{
  "head_dim": 64,
  "d_mlp": 320,
  "activation": "gelu",
  "norm_place": "pre",
  "tie_embeddings": true,
  "parallel_block": false,
  "init_std_o": 0.00342,
  "optimizer": "muon_variant",
  "lr_mult_down": 2.0,
  "beta1": 0.93,
  "decay_fraction": 0.66,
  "seq_len": 256,
  "doc_mask": false,
  "train_tokens": 330000000
}
MLP neurons of a small language model. Each row is named by its layer, matrix (up: input weights) and neuron, and shows model dimensions 0-127. Each number is 50 + 10 x the weight over its row's rms, rounded and kept within 0 to 99.
After each neuron's rows, "fires on" lists the tokens most often at its 100 highest values on Wikipedia text that the model never trained on.

L10.up56:23 27 51 57 52 54 54 41 57 49 41 70 45 23 51 60 52 51 32 36 62 59 53 68 51 50 43 58 52 54 56 19 64 56 53 46 49 31 42 48 56 41 42 50 41 56 54 60 59 48 31 55 38 36 65 54 36 62 50 54 57 65 50 48 53 51 50 43 48 35 49 42 48 43 46 55 52 50 47 65 54 51 59 61 62 55 49 33 47 41 51 47 48 47 48 52 31 59 62 43 49 58 40 55 60 45 55 54 37 51 50 65 51 60 51 61 42 58 60 26 37 58 41 62 50 43 51 73
fires on: "\"", "on", ")"

L6.up65:68 51 48 53 47 44 44 65 51 59 47 49 48 69 50 44 42 48 43 49 68 54 72 35 41 67 56 49 68 44 42 57 63 45 60 53 65 53 44 49 28 43 41 54 40 49 43 50 55 51 66 46 50 50 48 53 41 53 47 56 58 45 49 37 58 51 48 24 46 47 32 47 60 57 61 63 59 55 45 57 51 51 42 37 47 47 59 36 41 35 53 30 53 55 32 36 43 32 37 44 43 59 68 67 45 50 54 50 46 43 51 48 49 41 62 30 44 62 62 46 38 40 48 40 59 44 50 57
fires on: " in", " and", " after", " the"

L4.up184:49 62 30 34 40 49 53 57 57 46 49 44 46 48 59 46 45 55 61 39 58 38 35 52 52 57 43 39 57 65 46 48 65 53 60 57 42 33 54 44 62 48 32 36 40 62 72 55 55 54 46 38 38 31 45 58 47 43 76 34 36 44 63 59 58 55 42 51 53 54 48 29 45 53 45 33 35 56 58 28 53 55 37 42 58 36 60 52 41 55 49 63 52 53 39 56 42 53 59 49 49 65 56 66 61 52 54 69 46 30 36 68 53 52 59 50 53 68 48 48 73 40 61 42 56 62 58 54
fires on: " York", "burn", " Texas", " Carolina", " Scotia", "sor"

L8.up108:34 69 60 51 47 54 29 49 32 58 43 44 66 62 52 58 44 67 60 49 55 51 54 44 41 56 57 57 51 46 38 52 40 44 52 37 53 51 73 59 67 40 37 55 47 51 33 53 46 61 43 47 44 49 45 52 75 59 48 47 43 63 45 64 43 48 39 48 62 62 64 27 50 59 49 33 41 44 67 42 43 56 37 36 59 43 52 49 36 52 57 50 66 56 52 57 42 51 62 48 40 63 32 62 57 29 55 55 40 39 52 58 45 57 48 45 46 52 75 58 46 50 56 42 45 36 44 35
fires on: " is", " was", " and", "adi"

L8.up125:53 48 51 64 42 60 44 46 52 43 46 49 61 56 55 53 40 59 35 53 56 58 52 56 66 47 60 46 62 55 42 49 42 51 51 56 51 61 53 43 61 59 63 56 40 46 31 61 38 77 75 66 42 38 30 51 45 57 50 56 63 52 49 47 21 43 52 51 71 46 43 54 48 41 51 44 43 54 61 46 51 43 47 29 46 47 59 34 52 54 42 44 50 37 47 54 31 27 66 69 54 59 43 58 52 43 57 35 48 52 34 65 63 42 31 57 66 53 67 53 51 51 61 53 73 49 26 46
fires on: " and", " made", " makes", " will", " has"

L10.up244:69 45 47 54 60 57 40 32 28 56 61 36 52 46 27 50 44 58 63 47 65 43 65 48 47 50 62 53 59 66 53 64 63 52 64 44 60 53 44 42 64 45 74 51 55 46 38 47 41 70 57 49 58 53 53 45 51 37 47 34 45 50 12 54 57 37 52 45 62 56 53 66 48 56 44 32 50 61 52 58 44 53 41 62 60 52 51 51 42 48 52 62 53 41 62 52 38 45 43 42 46 33 61 44 28 39 44 52 51 55 69 56 54 48 49 56 64 61 59 60 28 50 67 40 39 41 58 55
fires on: ",", " \"", " W", " (", ".", " |\n"

L2.up310:72 37 23 56 31 44 51 43 62 45 56 54 38 53 56 44 51 49 62 52 61 50 37 55 50 52 51 35 49 56 30 53 37 64 48 61 48 56 61 42 37 30 65 37 66 54 46 38 50 37 41 47 33 45 59 59 47 71 36 52 37 34 45 48 52 27 38 59 45 62 63 62 52 55 44 57 60 36 38 48 45 60 56 62 37 45 56 35 59 60 45 57 58 61 57 49 49 44 63 42 52 50 71 60 47 57 51 64 40 43 52 43 49 55 39 53 48 45 52 66 58 43 53 49 55 53 58 59
fires on: " while", ".", " after", "rait", " although", " features"

L10.up11:55 48 48 59 37 64 32 39 34 52 61 47 56 63 68 54 47 37 46 54 43 39 56 42 41 39 52 39 76 44 48 49 54 45 43 39 49 55 60 51 47 61 57 40 50 55 51 39 52 67 54 60 49 63 49 57 34 55 48 41 70 38 34 58 59 35 41 33 66 41 57 52 47 53 57 42 30 49 44 51 39 57 42 34 39 42 67 40 58 58 48 54 37 48 44 50 56 54 69 59 63 65 55 41 35 38 65 49 26 59 42 50 55 57 46 45 65 61 52 33 46 54 49 60 57 52 57 48
fires on: " and", " However", " just", " or", " After", " but"

L4.up313:61 51 46 50 48 68 45 50 43 44 52 65 50 38 32 50 56 44 55 45 61 52 55 64 51 58 32 42 44 50 56 54 63 45 67 60 60 54 46 54 38 38 70 50 57 51 60 41 57 44 33 35 30 53 68 72 54 58 50 53 42 71 59 58 63 33 43 26 36 39 54 60 44 64 46 53 57 34 49 45 52 50 50 49 50 47 51 40 47 33 46 50 62 45 61 52 35 26 36 51 58 46 49 50 63 18 45 56 50 52 51 55 60 53 58 50 43 40 55 31 59 38 45 53 35 49 46 45
fires on: ",", ";", "\",", " —", "\"", " |"

L11.up284:49 62 49 59 36 40 24 42 55 51 51 38 53 53 44 55 43 50 45 50 69 41 65 35 58 44 45 38 70 47 37 65 26 62 40 58 61 57 54 61 48 43 65 49 54 45 50 52 57 59 47 60 37 46 47 60 56 44 39 50 56 41 40 32 47 48 47 25 63 66 45 55 48 48 61 60 40 46 68 40 54 50 65 44 54 34 50 66 44 52 48 65 53 48 40 54 54 50 49 63 46 40 53 51 65 32 50 48 48 53 63 47 41 30 61 45 49 63 65 44 36 47 61 52 38 77 48 51
fires on: ",", " and", " or"